Part of a small language model's weights.
Size: 8 layers, width 640, 5 heads of 128, MLP 2560 squared ReLU, vocabulary 39176.
Architecture: rotary positions, no biases in attention or MLP, untied embeddings, capped logits.
Training: 1277M tokens, 4872 steps.
MLP neurons of a small language model. Each row is named by its layer, matrix (up: input weights) and neuron, and shows model dimensions 64-191. Each number is 128 + 24 x the weight over its row's rms, rounded and kept within 0 to 255. Numbers have three digits each.
After each neuron's rows, "fires on" lists the tokens most often at its 100 highest values on Wikipedia text that the model never trained on. A number after a token or word is its count.

L5.up2351:096136106084101107147167162110121099126127121104144152134141145102149121139111086125164117156105168139098134190143146126111118149157096134124115146125150175157120162181149138110080153144118166122142106104133106132163128129118108151122109144100119119123092121132156111115176129129082125144103133116167125122159134120069137108153145149108155135190111153129118163158120085114107108142178
fires on: " " 54, "1" 19, "0" 7, "9" 4

L5.up1373:142131175107116117138119133160078112145129110150147143178099167109086107122137095130147105113141161126132141154113129138144103143142180137165115141118097097160144125163114133098113112146162176124146167105116108137165108093151115147107141140086132135136113100162138128088163101082100181150099077143194143145127121139123132103099174131118119134138133131125169103133114176162085136162083
fires on: " a" 26, " p" 10, " P" 8, " w" 7, " W" 7, " wood" 4

L5.up1298:134176130137097109172114120162127158089121153163089111106142158177165102119114133162139099112169105095166093096105147116136136111131120157091079093136136127118087124131132059113153130132156123102101147104128091151182138144111155141105135124195138161148113152118142125128087108143119119155150159113122150132124115117124148131110114107136118105143106108132141142077150114113102109130129
fires on: "," 66

L5.up2233:143131156169127139133100169140107121133083140159174097145102113146138129126148107154150119140124162128161105110140111149130114160092103109125115133079107144131122096105163134136134100152143119069138153134136130149100149123111116123105147073135118167129129142095120121120170108136140101134115130101094113142139122152091133090102135160106122131093136147131172147124118141142128100142116
fires on: " the" 23, " of" 16, "|" 16, " Year" 6, " |" 4

L5.up509:136097163174197183140095167114162088144100165125136142135141153111136107128112126166148149101094113108100147158126126123148074157125134105172131173168087147106170171124119181171127160091116153080122119166113097154098146145138160130146145150154137104109165147102145147116105131139126130110118112137111121080194144136128125138123132139168169105114119127148144146137106113156069151168111
fires on: " is" 42, " was" 8, " be" 8, " provide" 5, "'s" 5, " its" 4

L5.up2079:153137183082097125163163126139134135136158120153098120147133168149111087110115166160135175122110147074112100120125092126117139098143144158135102107123098100126132119138115175142142133097145155120129099084134127152134074073110162131126145118127073156131120145138145169108095097129130120148157165140105113112131133117091095115132160106150133140115156161118163150124086114131072128133121
fires on: " as" 64, " As" 8, " be" 6, "As" 4, " were" 4, " not" 4

L5.up1816:148112103151113140100078116111095136107099154126120112130111126112134141109076170115114129122111126180125126163121132094104132162134154139134103139137132100120140080136100097145133167146128137150170152144174117135152157095103160132123172109108087128148079110114134119124172115136124095108144136105104149159152138072130118112109143152083120111121155151153100120103132147105101122164135
fires on: " the" 46, " a" 7

L5.up658:116135128141145103102117107126139149109148112140162147111113114133159126099123152099137102127125119121126149171096144146140164143071118092128141122102150092104128140087075116170128186134116126142101139130130147129170165134086092112112127108138144115131104158086134123128123128158146079134091119107165159113155062147116131123184161090142145128143109156151145120143127114124142117146140
fires on: " the" 59, " and" 11, "'s" 8, " his" 8

L5.up1664:173134152141108119141127104110124138126140143154145113149120112137189159099123122121139142117156125126132161106083154141158125160137125133126151106143148187141162105123142125131122129124129157101121103128111134130148089107119103121118130151125143131128164135150184154079111145139094147100156148146099164167126096116124122126110183124126096134127166111107066149115156104101118129117151
fires on: " " 59, " the" 15, " of" 6, " on" 4

L5.up2054:146154116118094120128120100103095140133107121108117139122083125136139106132129118120147167153106124095140125121138111122166127135110158126129081127171139146115120166140118090150127123123138083105120123086098122095111096160141122156121123149138136136120144150138086088114088167133168130123076105120110113105139179144152131137093125110158124116152109121135125136099126137114119135119122
fires on: "," 29, " South" 10, " the" 10, " Western" 7, ":" 6

L5.up2061:107141133131153090118138101115074107150134129171133147122120109126180126101107166132132113118105103117120148152104126116163131143138125159127134097124104124133140119134146077132127089112112124130156153123116164101111138138127106162054166161123161109097126150091153100138093149076142173129146107146116101171129116190128126165124175120149155162157130124163104123075102103129108120120100
fires on: ":" 58, "′" 16, "°" 12, " " 8

L5.up1295:112087149093178136151139107154133125160137146105102103116084104153139151149128162154092118099109111123112089151123168098125109123134133139116161139113167136096135115113110160078144154121120104119119140155080081125146046118137139160158143114112155095096119180171125184134103105100113137110114098168153127093146145142094147120108145134131143120136143126154158103125115135099118116120116
fires on: " |" 47, "," 22, ";" 14, ")," 4, ":" 4

L5.up1459:167133157085097110133099150162104182172129140141134135122120156152159134121113128195108125129102151105107129081164138159116136124134112132195120085137177132113157135152084116149095115079111135175128134112168175106097112117129101162112138135135152146124129115144136086123142111153150133126117128112139137156160101133112139115087140107086136134113121136112171115095144166121109118164149
fires on: " as" 32, " the" 30, " of" 14, " –" 6

L5.up1899:148131144095147120153139105092136095121120105116138124151101175144074100156097185118125061177125133145130140145154172159111115153130111134121133131112152122140103097106129127087104133083163100146115107120151137128152133110100148146145105129111161123130118121152148118090106139135150093136104144138086121116150128074060083162093115130100131138143145159080132125140162160112103177103113
fires on: " in" 27, " a" 10, " family" 6, " April" 5, " July" 4, "," 4

L5.up943:167129146128077122134142124145144166103153129183136135180117176137152128145116121147153133123120136093169155120101137107092129137117180106126134096156124129093147123074154140095084097122134152109142091109076119111157153093156149102096116117129103089122113165148127125102096125086087126137143143082126125109148111125111106129121143120134108115109127158130140140104147134132099111111145
fires on: "," 83, ")," 16

L5.up1226:138131126138093077142151145134183105123103160160087114090145123147155139125136142165119176119137112142145149105101097177148119128128154108157169103134097075125158170137155148114143116136135110139086123101100096081152132078143079111128119164141111137112134140120118137136159147116122153121151125135110155131177112141106055125146079135140182124148148095151120134154128144118179128127140
fires on: ")" 52, "1" 5, " " 5, "2" 5, " dates" 4

L5.up558:148147140099131129115128099161118115153120132106108142116132125197118135099081162113114144160169126125101134134140150094124126157102112100111153128122135121099128177128104079111154126118109172110110170159145110108102105117143087148162143094151155112141142139170123133117144130126134087105145109161112136174190119168097072149094101161138119140200134120128139111093164093104150096090146
fires on: "-" 29, " |" 21, ";" 15, " with" 7, "\n\n" 4, " " 4

L5.up2305:121139109115105132104103135109080128122170123116105139108138148127078089130135105128098110106132138156116146091122092130132123131145145125129111124173098159174117146074134147150104085149119144096098147126127127110087125082158129080119146162170086118085090176098093108118151126142112104125130175093107112136105156093141168097132106119129146136075090119114159128122157161126128109106077
fires on: " an" 21, " a" 15, " as" 9, " and" 8, "," 8, " of" 4

L5.up1778:105114098126116102193112094168156099145098142130121144152138111131117145136106126151124179118126115119174114158144126134146179139128161146119116116111158123142180111132111147102091144173126108126153160142093150113127108058148130145141170154151121112142135120162126141141131128146138077113119114103139106139155150137142128117103158108104123156103106114108125142134158127132157112128134
fires on: " |" 25, " L" 11, ")" 5, "3" 5, "5" 5, "6" 5

L5.up2192:115116162115148123123124112139146098143111175104156121153151140126168152102135094070089108155128113089124100106107132135098123113125111126114109111127152150097131168119135119104116121153112116121099147133174129134119152081103091112145139110155082178122131072148113150125128114126118099098123193171099160079159103106106139136088119130140097132153160143131126135085142124117149120145126
fires on: "'s" 19, " and" 12, " his" 7, " their" 7, " its" 6

L5.up862:153091137087121100120144140086151169107144149116082114149143148144172156148126167111097145099090147150148127144143118203137084158126078118127093168130127096134135098124091135133108155154137130137120144170188068109154099119142142138099123076133144169148126097115138134095167113147119133162108170096175131121161103156106153102124102085154134130115093107121166126080106155144126137135135
fires on: " of" 14, " into" 13, " in" 10, " from" 6, " developed" 4, " as" 4

L5.up42:144118122115143118158098164124121116114118133127170118096131105123116136095131134099134100104141146098135120123169128095064124075113130104144135117135100133118104167103120137129169121129139067158129115130156175159152116046120112164140157128154143196125159135142109116109136120165126145089155129128059134099084119134083117117135107114091154130158163152145178114104114141166102117141112
fires on: " L" 36, "2" 22, "6" 18, "1" 11, "3" 4

L5.up1555:114127110111159113138112132128101140138152147114142167163142152122123147138133130155093136129131117117144164137128154118159146148150146149141136050137144134114118110068088140145109098149093109146085090081144123135125143141155124138157138120163103132102201177079142109144119184097173103145122144127102103164124138134143156096150114084159131138120151122146096156142132140104147119119125
fires on: " as" 12, " a" 12, " inter" 9, " He" 6, " has" 6, "==" 5

L5.up958:115114087114148120107124101143163059120144160158145109093103110158134123115107114117139103132096099132123102082147159130096121146138111081157148117082082161082157120141113112148132099128135100141141098147106146092094113088142114130146138108113153125158119137115143092126079118126167152121130088160096136129167136136162095134097085115109130118156143108145121160138145142100139135137145
fires on: " " 33, " (" 11, "1" 11, "9" 7, " No" 5, "–" 5

L5.up135:116101163097153135106165094132146147154146161123113136132115129149127105115149128164076127157116108122128072162116134106134154137098141088130106101122155111116105128092124093182139164160163117142106079075116140135112084115091091125130133131141116093155176125148108135144121107139111165153127188094132076116145089144119114118133088138132153173115067130145139158122129147172145155137134
fires on: " of" 35, " with" 8, " in" 7, " is" 6, " for" 4, " during" 4

L5.up712:123133111118142126134125176154125104164136110091128125101142123150107090111141176158149113154130151137141147156163134141134120123117125125153120103097147077127109128157114177152149128182153099168121181115116107149138126134141148140117091164120133124127114150138114149128112118187117122142164135081132115154110144123145111137168154158102119135141104106123125096160121094134140121129119
fires on: "1" 38, " " 26, "2" 12, "0" 5

L5.up1862:127109152135097144128131165135096086121142139154082093107116154123125141100169102119160140112102098109134131116143128148097132088127125126128166112086106107120099150156122146125141126084156136145153127088138118167135145121130139120126136146140146110132108136112150120085118112145157109139140121096105181135067145172112099099102100104139086096128101154148096099133133125116124133154161
fires on: " a" 56, " A" 28, "A" 8, "a" 8

L5.up906:140086130121113094112181121130100131121119140128123135094128123137124111121122121101123157105079151140188173109091128139091090146116145114130102106107067094115141120101111127130132128073156146147146085145123139146106149095131105144092107143216148116128133107141144156147134121100134114144153092082111090152101093137149154178144155125150134131172095120134161162080126136176119149127091
fires on: " a" 19, " had" 18, " to" 15, " his" 9, " from" 6, " an" 6

L5.up2506:154106106135161126128096117148092150137111127125095130147114113174101118149093152137133140084118118163094144177152141124101171109148090149147153094143102126107097155094130107168156082135158104125096157125109077108121100169071079113140164153132130121160124118127120178110150147165095206107142113150126153171120131122175123153168117173113094128116098175107117123134121096104129141084135
fires on: "1" 25, "0" 16, " " 14, "2" 11, "9" 6, "8" 6

L5.up961:150161144094122129136098084174161131120131112146094157120133147128129137138184105109104113185145154105191114131158148141193172146146100099128153133083141075099125111142149124139139120105137138099163126116132119165117147111163136121121176096164097145145107117144141140082105143134122127137137154099122128146165127103100122188137139128158172138150140119099132154108123141109142115109107
fires on: " and" 32, " or" 18, " before" 11, " then" 10, " later" 9, " last" 4

L5.up2027:137141129082115154141131117143181150118132083163104118135159168175142175136128131126139122139141066086163158138096090146124105107110114140112100121156140077114117163128114122122126120129119112103126159123126130092181142147150133144101110083180125105173113111153114120087131123127099126148090172170112123113140119118157102116097061127171109067164109112110089102083130119103174099144121
fires on: " was" 49, " and" 13, " be" 12, " being" 7, " were" 7

L5.up1131:128115103146178094143099094163186142184097185208149135149107111137096123134117119091147164139103139125148143112108105138128129094123139131141104155091154118118149124109108157146126160101115120158155093128156104126149164097125144146142135168108108127136121121119126145154135073127125139137119109135110178106140145122170095127135138151125059105091140148092137110108139096106138140157144
fires on: " water" 21, " land" 13, " Water" 12, " U" 6, " air" 5, " Land" 4

L5.up519:126119113156117168107105133137136160116138117118155164144155098135101134142088100119115146105114164156095120144123110114100147106134133114147132124135116156100109142167118125116081106121141111155120123041146101118087146152114109142131140102124114135122100176145114099135145120152163203124142145163126114130150114139124122111170128129169118159131103065117109122143081136074151129108148
fires on: " " 37, "2" 24, "1" 11, "0" 10

L5.up883:171120163165147173173105075099124159129098098121122148163127121109165094139164121132140152160116122101133085143141146130142147094124111164159095153134110118154078163111158104186144135106143090091085177165138101127152097158115130113137162169116121098122087141097179100084132134117144124113132120152119133143160124092140159148141090130111128100111147080113106111120133160129130119114117
fires on: "0" 82, "1" 5

L5.up106:106127095107176158101103091138101157100128110129118114125084099125136124140080174164140103128125165144153124161180123138089109153115160130165178130123138133112131158129108138147152122154117135088131155117104144106159155117138121129142165079124146110153131116128164134092168143161141126143095200100125120115141144153093116130127145147144104120139093192159134166108167125123146131170090
fires on: " L" 16, "E" 11, " F" 11, " C" 7, "F" 6, "C" 4

L5.up454:112143113150131115149132124149118136146180147138101097125135106072102124114101142114107159137139130100084139184104111091136144152129096114108119139146117100157116146142108150124127114102154130063151146113142104158170120108136161088145164129131097143170128103142163157132126116131125141121109095125121147098125105134091102143129100104181128151175143139105140126101121163125147126141158
fires on: " as" 31, " had" 10, " has" 8, " As" 8, " what" 4, " how" 4

L5.up1540:171168134144144096124135140110145090131130134159163142105140150159104076144151090125112180139138139153106122138143137140124128117100096083128135162126162100133118117136102118104158116121192147109137111135095118107118161127137143111125123070079118092134137148149110130119116135106166111075108126146134124141119107129096122141168157100175119107162121166166144074124134135165156139103132
fires on: " was" 30, " to" 10, " been" 6, " on" 5

L5.up1500:078121188156093113103128149150102165104112087114106053118167100104128130156150119152178115122115086155145120144119141109151139144087114168123123115107132116123111157139128099146144144148115111156097139134127128130127171138104131109099107141143159124112092125149107147143161157151122134098127101140177177146139098178133121100149111127150151133107119113116118167141127137095179118181128
fires on: " the" 22, " The" 12, "'s" 6, " its" 6, " it" 5, "The" 4

L5.up451:137117163141060077115109123127132151121122133140169112147124168156145113137130131143148122111129114147142132120133146134118113108121144131193115130121100086144175157155116156131147129076140142166099151123158118183152128153120118108083130117122095158095155097158113154128145130111130139181089138106154133128127095126110175125168082125168149149137084116142170114093142156150164084130134
fires on: " the" 32, " a" 15, " selected" 4

L5.up288:116123113140106133129105085140063153127097121107091111095110145141074099105104124117155075118114115114114137116169113117090127104119107199092146109125171094113106124114105129152145112115142140170123138070104160112111127111124140132132150095127105147117101087147149118110179140114087137147111119161122183128122120114129144121182118127097133185130108128156128143101145139093129141151185
fires on: "1" 62, "0" 12, "9" 9, "2" 8

L5.up1868:122114129142137189098145155159097103095073113134141089118096149133098181129146149123143125128103096104153135138136105109069126171061161140139136145108137159149139113123140106107127158168125130112136176150163139143126128133108109115122107107087132127110108132127106115112136121108104129125117140111108169135096121107110101031114140118141113142114134144106128106154114153134129180190113
fires on: " the" 31, " of" 8, " The" 6, " a" 5

L5.up2179:126101174096124129112104110086109148114088084152154126132115155160173138152156149132134114156097093122129185101130132114136141125132115130092147102116084121123148165160114170159144131145128128140105117159085100187117108131144110105126164154109127125137165112104112113141112137121132114134095129106148157151111169172121140104166125110138141131130104124129128125129115106102150122147148
fires on: " on" 19, " in" 14, " at" 7, " known" 6, " a" 5

L5.up2347:098157126095125125097131156119161106138154112154097097164130144151151098127121131107158166110091133153119148085186138151141032135119148134127144117100161127121119121121174140160149126136178126094131153083173149161111089150164075121126154161136140134080126099123126148135076132108110147090178158142120114116161098139077155120100174145126110137115113137148179108135136171153108155131127
fires on: " of" 75, " to" 5

L5.up299:153138100120103101119150188128135110137124092140078140157146122138133124155146178138108192160129098174136101147164142147118148117107158177071118140188100113125099134147134119118147137118112142144074140157107124122158098132125114140132095123178076132122154149159102124114159122174141113168075095126102137107120103138116159143126110121154128134097148112105154133122142146128143125079137
fires on: " the" 17, " son" 11, " part" 9, " member" 8, " one" 6

L5.up1549:157107178165141122131106115163127116155109151115105136096161104120123144099161150151133128144141140129141126169165171156133134151102152179137150166132100119123160134141137137143100121116111165134142114142140099121140118112132121113096125143117149170109177107134150133135111122147133124142139130154147132128128112149129129146117127202136104077128099130178113172151133164159124168089152
fires on: " was" 25, " is" 18, " been" 7, " are" 5, "\n" 4

L5.up910:133159120118153152101084109147147108187169083131112142146099117119142149133138095145124097121135129141122107169139144142119154122144158128146151155150152161157107140177140125159148126131141132092155116121155097093152135105130183154103089128077144104172109142137159101122126149148128121161120123123124147162149134154127137134161165132102153124116122120104166085094150123103116114161133
fires on: " C" 40, " c" 31, "c" 9, "C" 7

L5.up530:167105105115114098113106121107092126127159148142137133113101147169124162124142112079166151118107131145115125143143118171151138145149153121127156122153122135091089206087153088171113111144137175150120135121150150156164135106122125062133112147097081133135125136144179107107131136122116150128108109140128142158088112106162128114138131098135099113111121184162100135144134116108116128141134
fires on: "A" 32, "-A" 16, " a" 8, "á" 4, "O" 4, " A" 4

L5.up1323:137097127126143109151135156122117110162072085145140133125117160100116138147101143125145151139095124118131131116121132152093125158124087119128128113132115150092120158110134095141090128103143133162138139111164108141120054139113067126102133165150143144119112127135120111143138122143174130137127129107117139136140169131145078105133144153113166094171081104091100099075129104078112153100133
fires on: "===" 20, "1" 18, "==" 14, " |\n\n" 8, "2" 5, "3" 4

L5.up1820:096112099125126162052087128122130063116110153122119116106113116174126133132143138157127126139113076124139109139125129123139148132119149121078080145080144132119151163130101108135170159152135105119148154123074157140114146120081142139146194151149160120145157150123133150159115116131155127137155142124168171104149139122127145122104118141136122126117097116134165117144080145138106105144122
fires on: "|" 42, " |\n" 13, "3" 9, " " 6, "6" 5, "5" 5

L5.up249:133137117117111097138124109116138100132101089123091103169114183139159111122135137129111090123195101092126131169103131159162132116074134080128139097128128167130099138127135147144111087169138126159109117136178110128126141103065148115138104158117150100155149135130143082123108133173154108142100175139121128110089095126132146143123149123114089122117141144161081115105128139143112100124141
fires on: " his" 19, " He" 12, " and" 10, "==" 5, " two" 4

L5.up1008:093122148138159148106128116134147151140140114135134112120096156132115151117123125124083139139116155156155132102104104120141117128122112086147136142091131104149131142131110142077109116121115138130114171140121151104124133141147114142057156112144175136129123124177108148093146116132159134079147154120168140112175099162104157107127161066127131138144157127089129187114130150114131162117147
fires on: " " 30, " of" 17, " the" 11, " are" 5, " into" 4

L5.up2312:151156073130154103121101147123083103125149143140155127174096171114141124110157095123134140133137131116135145113130163156139104095111112100138153129111127105150143107115137135132122116118144119118098095159131118132145127147168154187104120144122131116222102119114137153118117139109137157079131124151080121132143104115148147123148117114160121144176195117152134150122127105091133140115103
fires on: " was" 27, " Fl" 9, " is" 6, " Sh" 4, " cl" 4

L5.up2514:136104098115119140172126075129131120121170147110125132127164121161191157093116105127118097151116083167160116112127192109116129128138083130137146180132193122086120165131109113145113131121084091114137144123160134145119139139127158138151127105152121145097124102160133112101091128108187111135147176150098148123140134093157152172132136130156171089080100114150164128148123129137181121103162
fires on: " his" 27, " her" 15, " first" 6, " personal" 4, " its" 4

L5.up456:112123200111131105104126119129123150159129143102125155107098108157138125115083121172135143120110170117173076115161125110120152109113119075104173130117149120109114143131152133125110166120117142127142146108132134142160132144091082166093130152108152132136122090178157168101107142125166140142136108085161162100112094139101125062150069179152126108166131159140117118130120144100150131108171
fires on: " in" 59, " In" 35

L5.up801:133148154141080115104078133106143175108141155113094161101145111174161169114095167129145146154105124127146117125147149118125113202129158127126122153117208082114133067148142131176120137114108127138150105103142127110162160160095183157074113105125123190116091119120115136119179104139133134112132157134156116108140139158125115158154135103146102096129078107122140086190143168154175138131083
fires on: " and" 14, " by" 10, " of" 9, " began" 6, " before" 6, " started" 6

L5.up1582:136115117118137138135145156165113119131114150133146142104123129117107173130134115118174095085160133156158116117124160131149111114165158110104151126135158147114165113122139119132096141085103137086165154117161161093179125120144153172136120153138155137150100164122134129075123125127146097128118156131108082086143115136127149123143119162150167134112112129157136128141143103079136170173126
fires on: " was" 28, " is" 19, "'s" 12, " were" 7, " are" 4

L5.up1379:115144113134103119080131185147082111082134119105122146159082136122111124125133094150126150109097173134137147115098109120144117131157162159189111132133140134149105151121140148144135091130117108168128132139126135133089153148115157122121149150109140146132111126129187171160112159114163167103157173165141074121099133165125076132167181100091174104154152109108097118125154116103127156116108
fires on: " " 86

L5.up2235:123123155139100153123178152084170136178127133143119156104183107115123104168126158128121120072168075166123133150153128108096078112105150122138170135113115167138110149129131108145142128110129074069174145157103133125149156137161185127159133151081139143119160132108129125138125106154200140091139132129110152081123117096146124124105088147083098127141124106133155097109123119152138119110124
fires on: " |" 27, " and" 16, " of" 13, " for" 7, "," 6, ":" 4

L5.up1793:174129136131136134145127134092106100113097134139149156132109136141130114167135119114116101164133140159141124166130132126152110103130090162168102141121134110140106134159128103173106124134135127122131131156120104099123121084119117112171145108131122096123104140116158106134153141099163139101112132139138109187143119079087154171145137147105120143153108129118140122175129135148149121125150
fires on: " |" 31, "9" 9, " " 8, "8" 5, "6" 5

L5.up2290:106156098169117098122122119128136122121171154162113158180099094141170122113079146165148117101117159095174104109138113121119097150183162119167120120106122135124167145147138149162158133086144153105130172141112122134110114105132165148143132161149127162100169138129119197154120144175114105113152118133126120126145097130133092127140135121119130139112090134117137113111174167153097124154089
fires on: " " 30, " |" 20, "|" 16, " G" 7, " W" 5, "1" 4

L5.up417:151122094109172113126166115110130185121108139121099123090149132120165052129151168114109131130112135117105096141141103139150109096123118145137126156142145183131157143134120109142142088137162088102131127112086114115175147135166087081157101119103164142127110109144087128192128126093122099129100068121129116081156100150121137163110137135148103132136135201113115122122087106117095156118100
fires on: " the" 40, " |" 12, "-" 9, ".\n\n" 8, ":" 5

L5.up2288:143136104107121135152135097090102118116105175123163100138117132161149113177160143168105138175124118121145129118131127151095099103125110129141126117106134174092107147117121098139109091118139153128109126123124180103111169106150101156138136099134140127110148094111120145137093158154155145152132128128106106168159095136129153107096058143135135098100113122127103125113175107103102127072124
fires on: " was" 17, " the" 16, " a" 9, " as" 8, "==" 6, " elected" 5

L5.up639:138114114136107156140147098095146140142085131099150151146104116115148137119115127102125142147157149109116131177134139054144136126113127144161159113161145136111120170120112148089124159173147131115113129137106136134130143131166114138101116097105123125123151136164157121152112099133103129134111103148104104132133147103104116128135176137130122125133140118122134090146144140133174084116157
fires on: "," 59, " |" 7, ";" 6

L5.up1354:118076133149119108162134137146107114095133142106152154111073123127127135115160103134123075099082146132114085160104128091114090125101087101136190132114167108124130076123126145077140118109096148127112094149140115190124131134164135135162120120123125161180155171160156124133103143145129119122173140089176102138138123127170181131151161119151155087105103127110108154162130129135185128108136
fires on: " the" 28, " a" 17, " an" 5, " his" 5, "-way" 4

L5.up1073:191116144117119113130175143112153121143084149113169154139151111121179126100134092150129131141111143108078174146170098169106166123113140132135141107150136157126137105140156171118145093155113151135114086121179156086160118154108135154187123165140123132105105159142140145126103147157123100119142154092120133128095140087072158161096119169129126144107089079106075113130090108090104091109123
fires on: " " 77, "–" 20

L5.up2465:153108086098117116145154142128131118109130094132136142098137121133140112094114070140108176153137167118144117130148142137133148138130135140093136131087200122128122096088146116177138124113111117148155139175133153153148109109137169129143134127104136137165119130151135139097148121120108109119148178087154121137136141135129146131154101154143137146089125105140092106134155135103168121074101
fires on: " |" 61, " " 19, "." 6, ")" 5

L5.up744:101101128138100129104076181167121163138126071145156129133129134118133145144156114140164154153120105164140108135116162147186155112145158131108114153127103134119195165152125180157149126127111133139131107118100123120134104109156138126133070135109160157164119120161150166097131129115114142154138105106126105136116130104113132141116108119177128111125094112131130113128129166155142087109084
fires on: " the" 75, " main" 4

L5.up720:138088098144127094123166117112103130102133130152119131127128122140120088126108136103109144145132117118110086115097130132119145124139145118107097153091063134145152155121145160152122142106126107116132142118091127121155140117162173155140113106110145138140202114155109093092190131083113132112076138121118139125122102129192137155134122122157157115149116109146126102145120139159100093158154
fires on: " New" 77, "N" 9

L5.up92:133114109164121120149092132162155141089105124197156122106127166164100154152146152098155113085123151140098101145125155136154116154142103099132127177141155143108114115154158098148124188075154082156107124142086151121140148120144171171161145111100092136101096119130116138095121118125142134154162156151137111146092147127133137130165133128172121133153117138150131118104142145134153162139147
fires on: " was" 17, " began" 13, " started" 12, " continued" 11, " been" 10, " continue" 5

L5.up479:117116154177128146105094061119122138147121140129162142157092122128157073127117171122094170154092120098134135115122137130145122138124121153116161119117131114105072147138099128145094152137160142120134128132135116125120108105147126140160133162120140127145141141120116155075145097085176164123122164183127092139161075126123127182168140123122160139130156101164075093111117122157140126107118
fires on: " to" 32, "," 19, " and" 7, " in" 6, " from" 4, " of" 4

L5.up690:108181105166121138129163170148097110106143132155111169143084110104114117152081098152083110070088146106117117133131099107127143106124150115143143136153095098118159130122069110132144130157143154147083126114092124121090116109161106117176116142154125187158155145104139120134138156099128098135119177155128115114135129089131089146165122116120136122087161115101152131116135117110134159102142
fires on: " " 65, " the" 8, " #" 4

L5.up1729:141129161105099129109117118133129125158119111139098151152145166131113122094163096143172092132105115106167142116128119121153108143117138111108147088157127134119142093099139089102136114146123072111133115197121103134157142128086165123117187142116140137135129126116155135125081111174118119119131138113088143091110132126125091165100137099104112096112169110108144140073092160127183133116127
fires on: "," 80, " to" 8, " and" 8

L5.up644:145088108127101130106161112129147139134118075131125101145116136144160118083140132140119142124138145159164131130173144107149126121144197098099121133135166161135135103113154145130116153094174105115109117147098128120153140063106161129126117150076108125142143187137120130099106138126126115121141155155092142124074063124097152133121151158118125136119140146150148108071156151096141152145143
fires on: "," 91, "." 5

L5.up634:133142128071153109108141155092116112137133142145141135139118102140139126136117137115115180129080108151099100077178150151128106108141146133114124144156169109146153135137160141075113129114190137123129140115107134120116154133130078111148129138094135120127155090145142146173141129110125126122139145147149127145116098114138112141105166130112143132054129168123167096104142148140144167115106
fires on: "." 27, " of" 10, ".\n\n" 7, "==\n" 6, "," 5

L5.up2016:129099116120162126054171110103102160136144110144123082131101142169136145112125159167153134095144158149141122138175131166131130103080120159167131173119147136148113160077112163132125125112127154124139139151092092114108104116104124141114112121140139114130132160173171069155137117146118179142112153106129114137116098135120146145132134147118136118141100129130144121132120114125126127154149
fires on: "," 71, ")," 9, " |" 5, " and" 4, "-" 4

L5.up822:085114111119128132139126097098158132134123132106143118160181109152110092097111115140142122130101120138098118098136120149115117120143119168122155121118135122130093122133122117125116139114118093091148160158147116084108169137083123148123131186120156145111131131082139140097153073167126158085136089157088111110172141104110171145172134073131129126122134119154109110167102124133100122121089
fires on: "," 43, " New" 19, " of" 6, " United" 5

L5.up2074:160142123100100184156099156139132147138120119156108141143150146137146130116165118145155116146122126172127110122093122117109132103161135127138111122148128137117155134166141113154154137121120113094131143122117166109159125127202168156114094107118169104125121135102146122124128139071135111133146157133093147080140161136126117131114129142146112121146125107162151090135099176095154131129144
fires on: " was" 27, " were" 7, " remained" 6, " is" 6, " are" 6, " and" 5

L5.up1695:141127123131108142067163145123146140144118126159142129146124123126137114107118129132093116172143091147133095170116101170088136134096141157125097123097139106130120128134081155158119111079145104133116137128151147097126176127152131148204083132109117114136092145153113135108141156087142098114067126138152090160156107143124144126067117090120118123123102157113128094136134177156115127120162
fires on: " in" 42, " of" 12, "," 10, " to" 9, " from" 6

L5.up496:117141134122114170085125105133150118138107107150117084082140140099165136093136133139124149097134133154105128116146137140127121116086132129137093119080164129177123172105159127127085136109147167110117135114105122130134141114165121128134127142129111146067121103156136106151131105134112158134069106109163150123087096110145138199091148093128151118179165126164122155108137153092105149147121
fires on: "," 31, "." 18, "-" 17, ";" 10, ":" 9

L5.up1541:149070169150118143151106109125151144169147167119144103122164082157081137150133154156137118126157139122141143156120138110122157138148089111118172130133106108084119130101113108136124122127125100126149178164136195092113159115122139137108124113156126199116166164145109158138126152138116131119133156112115127138126136141134177141154106126110086164147160105122174129120170142156122152132155
fires on: "1" 24, "2" 11, "5" 10, "4" 9, "0" 8